python train.py --activation="swiglu" --positions="rope" --qk_norm=false --attn_scale=0.177 --tie_embeddings=false --parallel_block=false --init_std_qkv=0.0353 --init_std_o=0.0 --init_std_down=0.0 --optimizer="adam_variant" --schedule="wsd" --seq_len=512 --steps=14832
MLP neurons of a small language model. Each row is named by its layer, matrix (down: output weights) and neuron, and shows model dimensions 0-159. Each number is 500 + 50 x the weight over its row's rms, rounded and kept within 0 to 999. Numbers have three digits each. A neuron's up and down rows have the sign that makes its largest values positive.
A block is one neuron, or neurons of one layer that tend to fire together. Before each block is what it responds to, as a language model described it from the Wikipedia text at the highest values.

Responds to: Word-completing suffixes and hyphens. Fires on a plural "s"/"es" or a compound hyphen attached to a noun, as in tenths, humans, games, main-line, free-choice.
L10.down35:483549518551488588421535547475515448521517367522497476500478605538445509570571563495518540462474494505532481506487484550378467482511495525532453490493489499556516529504516498526490485513538482562511414421537471539460382590526474471516413489443572469476482499454428464481508448493556438451532480385575528463576470495457555560546438473636535536465464497543541410559494478496514556560504526550536537517411456553492491634502548549492562439513491535525400381409641540518555503500465523
L10.down52:476560531571533541549471437522413585526483496446445504506501486494616475452405586479557323403507403610495491444508493456539515478467501470513505536473456474490523589544489516528534474532450595518499548497515495493557477564517521571477561381505603474463449393502492464520414423500529458427446456544452422442465442516572545502476458476590507519490466530515556529443504465539447497526508623509483474553500566599464542503467408466477507549495412466502471453463540452473487508548490572
L10.down113:481600504417484479502527562584490527575520500437490427474443358484482522469483446564420497419475452493384455478521467463452579515568552487438430440462404496544438524489541562453382549554452562475491521471532591449440517508528501474478465571570501483524490484508543405541525470468512415456503455544507453477477484655574565593511484436503487524507527524453536525474438425526518466461557591536480546600570610535570498530480429504470479497471466492547445504509561516490461531477447550
L10.down127:435540463469514472485450594374566544581481522524489548526662617511441506514484500512589442454435438433555477448508578504539559567563414559516447437533467520558467494487524435462507446451523490436502562472414521405518364523516613421507518562462509574451454516510478513501508514531496429465476496449490518561482528507470475499419448579523469454476516447413499394510387471475565448539454491460526426501529507494486442531430485522544550538551406445538508523478510545479517497487448483
L10.down203:501545457465479476442485504500487448512536501441449411474517541601496539516461562483451404417536463434498493521449510507386389536494535479476452545504505531485446503508574414471569394495524500532434519551542630482431478482590537502462398509495480541456388548449468583495489478478475553388560483505509459478486575539436423427444595475505458540589581539491498500527488537490557443475468503501592517505438436533451499469500488483433439425624489425554430489457496497593497584517513513
L10.down226:513504502506598453609499512500511503525446507521506505586527474521428470452472554474418509496489487571537408471517484456472481437492515505572549485479514481486443565508490545543494556473498387516383463538452532448480379479543612548540409564475675501520510448532534436455571460453564489511478552487483484457512490553523489513447498468530483566443481486492519524466363476504450516454458537388571483508591552541478448441450424393421502531419447413612485442505535515459451532503504488
L10.down379:515530470457503471630539492519480513482494574487515461535471413375455488511517475542416473489367440482540421358518562480531473575514520557517575426549470534499506549471485515478470465508563547441447488513486492519505490528520588598480407548503571457380549604423427495511552514493539478513425517471501500498497412550513501425480509511602458501620528551511486519498404500485466488510499451417517493538548572529474465492415438498481498532473442400539561407474494564484436551520553421
L10.down434:538483484514520589490546587526553449452586456502482507529444459521558492546420524436623418542453559526499579474479525493509516546594551535529517517472512585452558514561543435591550469555518542480471580438544540430530665496473543470524435444498501505450482544491552536554507519537451450469480538546483557445518580446455508487441447557460477410512555474515491413497536439404455450550463442505522464533375401533513420542526517490469437549520418525466558461494542600495551419497446472

Responds to: "al" subword token. The word piece "al" inside a word, mostly the adjective suffix (commercial, financial, vocal) but also al-ign, al-most, qu-al-ifiers.
L2.down37:471447531412498588511517509510538539459490395570500447471556413516472476426513490480590422517522571520590558532503535495577505494512512483379505553473496522501582598558490450444453506553438505499547487452485540436481461573437562516448477419627475583516527564562499515441404526464471504537446524466465476543453528418412507462509508484561584503518518508521481469423533493459542574537366531501529527422545522492571487512526481537495593479566520507409390418453549500504576453510530415
L2.down159:474551516470463500450506565394584569499537437450417545477481474463467337505615484515540498543453440495564487486522535503541467495613449415519569490459495496474548472506549537463555530511450497486482448521497479544493517533484428516467399396474396482437504553571471520504472444454542522539500437518447684603570487511538535430521433564464496535414459525571535452490526498484541537392486458563502479523593529487480475453458483535458568532491549497482490541457537525524572578447535576

Responds to: Mid-word fragment pieces. Short word-piece tokens split out from inside a longer word, often just after its first piece, such as s in Di-s-patching, la in En-la-i, am in ex-am-ined.
L7.down58:492537468523465411621434519491524475455551540475489544446522501537453470458490492473540516517550516521492477414428414416452550449438588523449520469533556485490541561467572358495514368506506519597463496537408423557445412576490446516518524453627414508457510504484529522506540514443501470509484446459493532542578489545570586535497499485489525471498557571540498499489543489575564544593582558526500480611577506485592502538514479456549540470496451475511490408539427477542596443499579522
L7.down148:530490463570464492525484494606537500629529443489424443481486496469475478557496543457506409510511483449499518544441361469468550509394563494544537509496533483463499510491464574478407532486559499552413464597404542550506507572449435527420480463478481480589551365545481476494498540518509543502482495513481495457588461560566531510546628473515434549522504491475561609502458498454548551530488464509542469520457497435436532537464494426488508541501496462531429464543438636514615425397526500
L7.down241:441517496478544495489548578466494525438407498429481457435512433499494500506461508510543553516436462518493590337491442432506524521495449408449541546547490434529505457533469505511527509543532539471448549497561518469440438419492400574549467498422491521484595485546501583425514568553429448654528472498499537476528620479421480540556502533508440472528497556609463502514513513469520430482517527492551505473459466489538478539444540371393545459512436458480604499487527604524413460454468479
L7.down332:499461450503530532590503500478436533391518479437491562505444520480530597469566457555444468544394483366557409474474438524479607514480416472544446618512437483468460526486512459495562540482501505436593510496524608488431441532562469480534562489486593456496415493459494473563500521543509444452559386535411570481435530469479512529553492509464466596468470491529481409413504527481445451475421518503493509482373508549441459485506390528547577502467521540574531524537522432477510509512528533

Responds to: Mid-word k and slashes. Mostly the word-piece k inside or ending a word (Jure-k, woodwor-k, ran-k, Infrastru-k-tura), and a spaced slash separating items in tables, IPA and tracklists.
L2.down93:422529516543528504561508517493510517543561518528484447531448532477538456560520570477590503472480460667518513599506476512513472540573501512508584493438420520537640494537462588459426581508422545498493546580407596540511549437494614497536468421549469523472535575519536509559484470523506474578470454516484498471501555435436448502533530478471508487586539510413482483459557438500553425565439460528535483521495504589512559627526494587491553408577582509527464475492498427506574525535474454
L2.down286:539512476481474548612438423514450539432505607463454468556527473573512447498526513478496541459529475543547481443471457549542428506476491468535522518498524481517503460539386476543455543454537515538502428538480486456531420587532454466500525437516528560401550475502531508471428533401441394517551605444543463554484475538484589420544581469506440656656543512498511550453417584419508469463519501467496561539461492492466555480539500575502554475508538468468456445556565405406490450518502479

Responds to: Mid-word subword fragments. Short inner word-piece tokens in the middle of common multi-piece English words, such as app-ro-ximately, exec-ut-ive, re-mo-ve, dis-t-ant.
L10.down32:507522456575580542509571452447508467427499579506487472504489474533512532459420523562520521560483527538588543523469526509500515526594473463550473486561462492467464485438474478362494491551511541528511528478440532382510568453469471516495480483506618483531469487546504652581487419402496437423441436414501533538442431553495496466441479556488412519518511523466556446445486484481507471535462504489453499560435480499552389465510489475501475500402498500471432520445400450434482568490656625
L10.down80:497545501476525437493545543551452457587484539450536525518525553507496491440524477511530552528479535559463447441583576398451533430535625594582554441407538502541530476500479439556500493559526543587462436557466511475609458506576444467509577460606499535547467532538513540465475512405531507384488433546512532522458486559553531516408467474510441368523478439472487475547498455473482439458596467493476422570490498599494476551432417478521482546497509553502581542488431466531438495458444412
L10.down137:583437582541503529487434477497585476500500524449444462478522455416546562457508537569441594453442472483548438452508501501517548456495516458497470502433539560444458466506509500563559375500545533469483604475534465445455470554525525544491504506470529455444490557508488500500443518453509382569542556428417590544516484509424476534428508386564484640523516435516444466517475480507565507556528458453585473465438484532383538533486518406547561476500583567609483535526555531550433474409465551
L10.down144:480403513464595555519602469494477506463469546433520473527574456399496547512519509469526564553428461502556526502552473474462466471501444489510435462493497536559487470409587508504549548454563463452480529514537462604563367464490512544528490563548560547448519555526579463607500406489513499502393552431511514521444559535471457518537437578536473498481505485536664519476602487535470491593521483451497466513535528455489604511442485477492534530471530530581512483534608403538504424470464604
L10.down173:536557480480521487489565491526563487416610411505435493575510465419586585472570505485476444538501444510438472526468428529514463522475572485521448579443444461524548480563545528507550548451523478485489535452483423479478481591499479449537472578494628492411480527522512532520502484543432500417513469469518482533513336485614534546469539497491483400470448450482591449566431505412454539492592512471386598515411515382480494567532462414489511484518468507528508511506479528481501523523479597
L10.down213:469453606591519547512479557488479533522493513506450640536493513514432570438463462545543477491460456435501454400560548521484557455468421453527517479546495510586557521529617472412477454494517521523546407566607508445483526442475543526481483492425568578330487542518500524454538496555490558519512452503402485486561566512446461567457533450601578548632528526513572434519487473441515444523520474550497519531496507474468497545557572495541565541507408511463503496405449530470476485554536504
L10.down254:529384475482525447493475519511518496598479531528423529507561497484537425455533536495465431413459532545467371454568525537521448522428514622522526475550473411451538543539463434554490486578444471480522502472537466492498483520590544513474623526477499399520486486551576584421510465478423485583465484445542440486469440457496459554575576494498608534531514519470555465554417509582552552587455551443528342581568515489515543514455476512456476481564476518455464552424474547446498500532473496
L10.down262:492477488464525500537405539557532556517506531460410451480551531490539510536433424581417567423446545434478552537434543434509481446516457517532446475452532526533541501550473402495394461569502489476559506523564553468470401470427505517509514499500601447504530401447502505406464556421569489504496436543536479525614517509583442541602491425432501546495492512517580508438448537548434545589531514505483588569568481471533535520500488552583577555465515470474542418490470422524387473525568557

Responds to: Year endings and mid-word fragments. Mainly the last two digits of years split after 19 or 20, such as 1922, 2021–22, 1962; also mid-word pieces like t in "convert", "leapt", "properties".
L2.down141:542474541438517685503553525416453531481444495502518530538578415517440540575433555448548454536522556511484519417512526508523506498503536485504511485430531490438534563531509506457468501463504495365479455497462498462488499503519367523515429502505498428449450492512499418409509551479476533511502457406505458435484515589422503508529524576559489522505380520500453581413475508430458461475441537508458381494429518487541618577452530478534441529480422539433512436546485429387537554461532510
L2.down418:489619479496466411599471567543538472551566633485481496518526492467505530433461445529458535497622448529442468474570462510554549499465470478563495461494550510457578472520469449502634520476457461515485475521465521530479398488558438447551475504524401441492541533536481481514516382465494565501530509499473438534447425475503522436542530494588476585527525469512586483466503486448554443451590463449491374415500467434467534452542501441393545411468439512522498430526478442474489563524620487

Responds to: Mid-word subword continuations. Word-piece tokens that continue or finish a word split into pieces, often first names and nationality adjectives, e.g. Matthe|w, Ju|li|us, Australia|n.
L7.down54:463443537563498497509461411462578488432474552571463557566470591435520407431570607498486455546487580537500511521497486483568543490544519512448395487562539542449507546469517434544535479435580534492451491559502431482472383575508579460559556537554635508481468544471455523514494552421567514492525459409450494522564487472446601525521556442471546492427500579542560451508466457475595514546568555554547448521507504500405504493491450460518490449443534524557554569522527533495359513461518511
L7.down164:494510503533566573484485469512525550462451523539471505510421616513467545540458520506462581491459502597499519537552521548434490473457506514491523598448493449532482543446571479521482510519478478504450539478428457572571439572546626518507528525536455500525539533500419392458379517518482498529453488533562509614407490481465480571424509432443506560592543528561549535554521446559426471443686474472491587622583492457432490454499485513473504474464478427475561533545497506555489489523581546
L7.down244:485491509545493426402430492547510417519482524452394552509494493486445465478483392555570445502476504502504506455545529540354510553522509472514549525441375507571442461501574533464477431517489553441497498511541459544477601526438476443453431538456503431522519475491533473449477601484544510491483537471526552510445450432546507472478529531440478545550553547560514577537452491516488532416538585449582540431611504421455463629506514526380453480474495461571535531445568455395537423498442525
L7.down358:417558518473610582539601414515466523482436498470480525489558447392520482537467518560591561580530466465535482511493640537463498478503517490478530517493520510489543521465516448535551434510535456446490498495548472541548566558466522463422544450570549509575509555580465486396503560499481528545479445435440551556546569533519630484472645393450555488477545505494368512521475577467515491541525484508500483513480467539444548498524498475538505493569492441485544520594478549630486398460520469

Responds to: Article-header newline; compound hyphens. Line breaks ending a Wikipedia article title or its one-line description, like "Family of beetles"; also hyphens inside compounds such as career-high, best-known, 3-4.
L2.down183:565482529569552514592612491424539469557525537590490497489537563520425528502480469556522483488512544526568472399514519520525539509460350538515506537512497518429450445488453474478497451525525487498567514536390484520565443489453577564531459542545477483553574470556504486630529474447571539462484561506538643382407449538534514526555505562498549499492475467476521499478469552510481531562535579473458591502498551463439542477592476609402472493545500511553549609522509517406484544543553471
L2.down254:449429534525446442530481509428586555634575460488534524484668578584411501519453540461619524450550460505551613463550505483481530543474453521518541451490473555462477437565479485535493518509542440471495568539501568504501481534446458454502515496435531539537483421462486494515492520506425524568532608377526558445494568482479425454509539397528521437504428484448425497435496528521498497559526533460465559483520519468437497456428511425531469503557561410582528540448456412439524485478448453

Responds to: Mid-word subword fragments. Short word pieces in the middle of longer words split into several tokens, such as va in private, ip in municipal, ab in metabolic.
L7.down44:524517471516478488557458564471490449606393502458566477594485508473598454566526519495394531455527464461534442450509430469537589568450555477519537537531491554488493516517538466545543503459621461500562428420529544540514499371470418548559571490476382568535567522420519495441525556497582558504475598556438495506608480483538471515550465505462473511461438443399461520584501452485498434544437504463476515544537413492535474491498485508394516464502528498547540620473550557510439506439513525
L7.down70:411475386535447457477445505440376531489509433515541457506467558467492492539526533509462482470610559549528509554539509596452510509379587559549540495499414463582474438528483475548527540522517474401497523484418544412467524548513445494630423525497468498568479567423489509455459463523454524466600567502544536456436507503516460433468529583551576479448539527483456476529460452462520520446535616495476460569541509513604536511453464502448544378443573535544445487455481540481491483445551445
L7.down72:531511593410538516479488478416491405483515460513521379522524472532552563523410538458483531490479513391436446417475431475533580597433585474549451568393495426419534469475495535500517476447598417612459565452435512426441638470521459495535532478455495520514534522474466550478465487445475432588542584531457498510469444536474425485436457507507516492491467455486496433427529478500517486563432475472538398508540479477507522492440556545466540456562555499453506444556524533539450424424448517
L7.down220:431434430542456451504530458536500506502486498554532542590497488559480511448529558532436519497493518456495561543429503450530560468487435426542476491574580486618463527449579486469438430514484472474548461472566505432509551409574474546504529594409468471438560510499521523425467634544499454498509512482401547445492496487392565487518482480477534515456371473504478488452470449451431531434561497431481563507517587523448464562518464561540521614517580521414595393538535482569488568559510492

Responds to: Final s of "across". Fires on the final "s" of "across" split as acros+s, before a place or "the country/nation"; weaker on other mid-word pieces like anesthe-s-ia, bas-s-ist, analy-s-is.
L10.down30:499542541574474514492542545459518500472545506564494469463496570523539486480474485467473441597586457478478505500387508489544511464472537486472579522480637565485486515520486441372513547457555517528517450500449539423510532482587407420525598571517381518471533435466448463493555453416611453494534437440450574477634587483521489406501464507491478550467517526429510546489463490455546542514562517507475599461597504512540540553543469445553515564499461541596395452497489479433563473447476483
L10.down100:503455596566429522553532512487405497456609448481486525492516544446507439511474507442513521468374514470460492584494544518475558444554445475556536496442413528432530475511546531537499562420507525525526622588476480528468520488428463409476513569521388472459569521530505567432511547507526416475474501562506522471536510418494456577517534474549454441403558446573455368576512494501497528585471430578530540414477422549527531531551597451506498499491479569445427502581552553466519490515451479
L10.down124:485504522443580498552497568427546503416588512497485524677491538473429397510500532469632430388507458562499506484469426516581479437584407472482452503427472501431465514463490458486552505576550513498550500486505535472530531442484501434507562532491464499434496455491418491480410544467417464474532547511554483578490554506494493528458568449479463472369496495487450438501509452458477568407578498554480489448413432522431490536483504566482354473485543532473407508538471529545498551474509512
L10.down259:520527605523446478517444528463581501472505443550564477528573496492475450433601567466593541510507551574485451449467513530574507519487517452554411460454573545499433422433501468560500507437624527470477497438553526602487536547481459517570491536468467558469505430551399545482379494557523375450488508496458494522551481490521520499555539468393480541414466506514566482441453504496533480449465450513546517415489443514541487514523540596472489576523504457500435411513414531541650493560511559
L10.down289:485493455598439428486484568454456524501584552594433574474489547390406499425525480492497654467444500335427539476462584418531524484551481501556556504495500532461468431557490531555450531503476471570532462499466584563481485519480423541526571481462618500553461521529391504537520521540415494535505520500484505529553492587438451459477534526488446427452530546553467513422478483486558487526482596524531463424538479513569590550513489514464533489609427472441475523499438508443519474487487472
L10.down328:575526502461469450492469618550451526472482441605476571478509479525479525413483547513560510531613602492474469372585558423503465469418536494430469474447499522573488519474531525496472491399508518476536556418486531441578517506556460470500548471624545531489525490553560510485472566591495492554513498498519561489451422501540535552523479477541401560539370539413500475515491571470484484436458513522496573508474512471493451597597482536437354544558420499504462451499451545543524463484544495
L10.down371:463506495545599527512524463512456480455495515565540556456509403494460563424437369530442448487480514525570481469530484563477540536436525383421476440539566463440469445510458509521476503551378475466603535535460468568461338474547489493538509493559505520449498419606484473400484479591399587504487471504511496468441480504491481509502525669576460435540412485502471461495469563505531502499457533468530526459476520477428466510503503484444583538477511492608516504541511400543505484521473450
L10.down430:457480567449590477527517483556546526514556482461478476526513480491539474532497423525470466481404395432532505484522556544510519536530433486412439526537505474482507553469475465492455535461476602470541479481437544466623394472462481482440470488512551387593429481501535527558576563468323423622424469577525481500501452511432449546490529502487560508515474506438468486415515436525582558440450461476540486586439575467415466411542569450432521485451456497531503536518493507496457477562496587

Responds to: Word piece after f/F. Word-internal pieces that come right after a split-off initial f or F, such as F-ol-lowing, F-if-e, f-ol-k, f-re-ight.
L7.down191:426478597515555447582467510578508571526472527476465481541515507426389422550510497549488453477562429584542403485575421495451547571509528503495449470549434526524469469563488419536538445440604479462518421455540447492475510541483580534462548522432507592507538441513527614542541505590451473585482453467536511536552540548451451493547540554438531547495582496467541508441433557518537554486472531484515529404426439507549449544472548435381518440497523572535558544636523488518535519497509502
L7.down224:520432557507461536548531464525446477595443451442390403536530514534486476507450486549502537526507529528505460525434559473512566474553564570542530423448566451530515549574527367474530502580500486535498511491413430474522516377397500547522480463518412465523510514562366589552520487530538451467392450540548507522451547476498538531482516530452477577533507463538427486634482546490499435461556508558494528476438523486442531530483535447350581560441445537505499442523562515499495563508441537
L7.down389:548503497519460483432579503563464513490520521548516537437512514535497508473416520574509534506487533491476537538457564406484464495523516541417396525569512504522554520482573454528459511497622460486556530456385569469420638509440577419546490471498514445420461485421520465527483468444566551528500539449581469569484472617441437516520487481445508521455511516544403455460516542483565477513299475561508431524500506475475554465472571548437480598445558557432527476465461525481437529529541544
L7.down433:529477477483526599482482433636537545490476522564576467600471502562498661485544571478534491527541513415513485541480571485511520519521534473470495452504508395507599545405573443479483516435543541451516558364470530519477521439518572567470415569461562555529428524487487496526472540493441485549482432399458446527587502475476464415522488471392583453455597505530493497437493581498464526408483546461575552512522467434518538502542504463462556469459447460468526450406483544527479498514536490

Responds to: Mid-word fragments after articles. Fires on the space after the article "a" before its noun (a ban, a style, a shootout) and on mid-word pieces such as the "or" in Georgia, "ph" in allophones, "ol" in Following.
L10.down36:605546394472545483501499597473486520548513496492570543577444432515531549499527509532465506533544441465528460461458484369378551543588482481513556514568513505403469442506494540591600546501439514452498483574568521497484488462510681579522483441407506539481484539463531557501449452542521483488498484539442579533475497466438474473563474458485588490492556498478479516512490487465450363458492553569429449434430419561559479515510504465460515465583546504554493434582501457516424518515480441
L10.down112:535584518492447506437491537539539499520381515481459485526556533483506490481567538470515438527542448610475411535507444526541478539534479526501485554500539455570505427525447485538589547501530518429468458545484397534488675460430489499551511503485373506437542440469513469465577479582477474481480597491540500520565598496476485526473472418532544420478664538446514479548551495537499488526506470527494516473437446539536519419591480545511439511438455341488513449428570546497501510430470498
L10.down130:540454526532538457591439462482480430497485504468494458496424428431499440605517614539463557604478482466531454497544499479455560467489580470444553596504449558552434405443616521480463502465468535508544516514465441542508486461504571553439503467485390436415523407487486605408420619504472495491498498569503421518527426461450546470556469490430618446472471494454508504500522495530515401579477560535472464454464562537523510492514486501425477427531497472471529404525469472606518552513500510
L10.down139:472524527541517465441515443536422568517484490584455465528455525532521458570493558513489535430455542572564597518395469549454472490481460540501554402480489522459529533474513464498439452503451467460535521494555526534531508516439525585563558569435453483483497517518426437410489464497493570558468543506405492459528557531438513594531569506451469490506527599371525498499523551478472526412423461536503384550465539407488559489641488591531456494458553575452559446516569442431540586535575450
L10.down249:540432538514545491543501552494577485642475507410543504500596453497469454446529516438564397497490454501550475546632477499518496495474453505535456515487450447518470493491477505434480521551475512490486570481472478471514326508509585511483527486452460509514487454536534552491493504523516470483494462446556516567455482491517549492452485457561476441483432439504465530524483457504558387482490472509527489476543501540536478478538512157531524543522457510515448498484503534526499495476439507
L10.down297:460561603466448498585493472453516368571484552469492470399483483602461480459473527556474534501500579509478500489521476564431435461401529474612513478587520521503533561481511538440505512559499460526620572474435565485461615504480517505443461522547324442448564523446522473489508538598558577518565529569482553417512551460481518578544424538457483482575471477486455480551535504503440438548605477524495523543440481472525536500484572505460435577482539488520452497453462431485541470487513475
L10.down318:504465491479457491590429574396537487537590461510465473458448439444492407427500488524473496472459477438590497616508524581504460436439525519441398497508571421525482527437430464461417419505572479482596458519457495497580369659508471426526389538542521509521582562423485477441459538500507431520497550477510492474515463447591555476486454537554476486524526530521411525507552518482537507570560480488469519492532552560506459577583475485527465439510469527473491543427480487507590496543551457
L10.down416:553549507540515463544490473449446484604547449476513445489576545509528496414508480451486423425466381539523506557410503523499566483429422505504493513540542438453484475448509528482492555493531521450455451513465445488559414428453516495497476513481502551497400535462474569540414497598471403498616505453579467560400547620490483424476487517517469524394486506437398449576510444514453511511490534459493433413585512530518545442531546365504504429500491485494518492542559533505536478468515643

Responds to: With and sentence-initial The. Mid-sentence " with" after a verb or noun (merged with, shootout with, clients with), and " The" opening a sentence after a period.
L2.down155:510496578487504533504527516428479521359522563498434507480471467520453479443382449568497524485437576470444399551497543546520527553521536502531414484542584599404475487466494569455479442464530508517487463495428519479533453598447475484512555500511492491426545480505558497391460460530554484457603579549460580515406436438511519507481494492557477570369546483497522462510409438497546568483491466522532519444610526503495468567661483478486547513565486489489465525574532507440533501408502563
L2.down291:495499526527562522474525502497530545425457538530464489527430507516431466437450514505496485500408558482557409480516518482547587534482471495560467471503572534474525510483512597517481499476516495461511487511350469526511409600457569529487404513568465430394540517553541499403474499524554518417544587620461570453426398461523537605437487501637522479435543483496506514510482561433504621540461452561499564533577565463473575613576493539501512510557504499506491531541519533474487465409477488

Responds to: Word-final suffix pieces. Suffix tokens that finish a word, mostly plural -s/-es and -men, e.g. hors-es, line-men, group-s, and also -ment, -r, -les.
L7.down25:578534496521534472575505480372495542658536568522523516505485448511548465496460528449367470495518452502419412471437509504473525474499530478499542425507469468527500564515450518498474560382520493438409589508551459492518304556561422466508492578475512506456489526424520426424499506536559444451542505516553491501531471514571478599474565431519444467497485513573485534456514457442518461562479554590530470526502518518529439471405550527432490546564525520530432473529402538519538463556474543
L7.down63:573435546502518485558568486545464440490565450510451488526447445433521489551503415512448525515404570523451458565547509450437501454476471561536456481547547445423448559537550568488460488477478574539464519422383527384527414465595518530449487429608533432570506592441519465528450445568489373544454473560438582519470537544498446443455410544451500556549477528527532470470456426473551561501486480510483578531554537538434487436459463519420482519516503454567498428458547487488482500576447562
L7.down87:535495598441450504464395500528532480348504573474522519437430479500495652526572494496403488501502547509506430464577585489498475534542522478410400489563476521564550534513519479638517515496499536462490425473447492458507453496485456493540495538580548524567495503534451454564482445480437482529456448490468465468416487476488523529471496551449521481481449539436435516571556529543521469555510506466496512581608573483486366408458386488411498572530470473499545473577529476448469573541461456
L7.down160:466556510502597464584480545542518517647461462485571598481440423492471467520487491497469526510501505495488479519613531500462518484582472554697484438444533526529512512559539498507513471471416491418483539460475454575468333491473539529519500499497507464559552401451534455446460438495460481507404521511439544531483579572491445466514541584468537522458514528484451543562517531480515540486489564537496563494576536412548462468434415438402412565572490537475486477521547530417474491480498499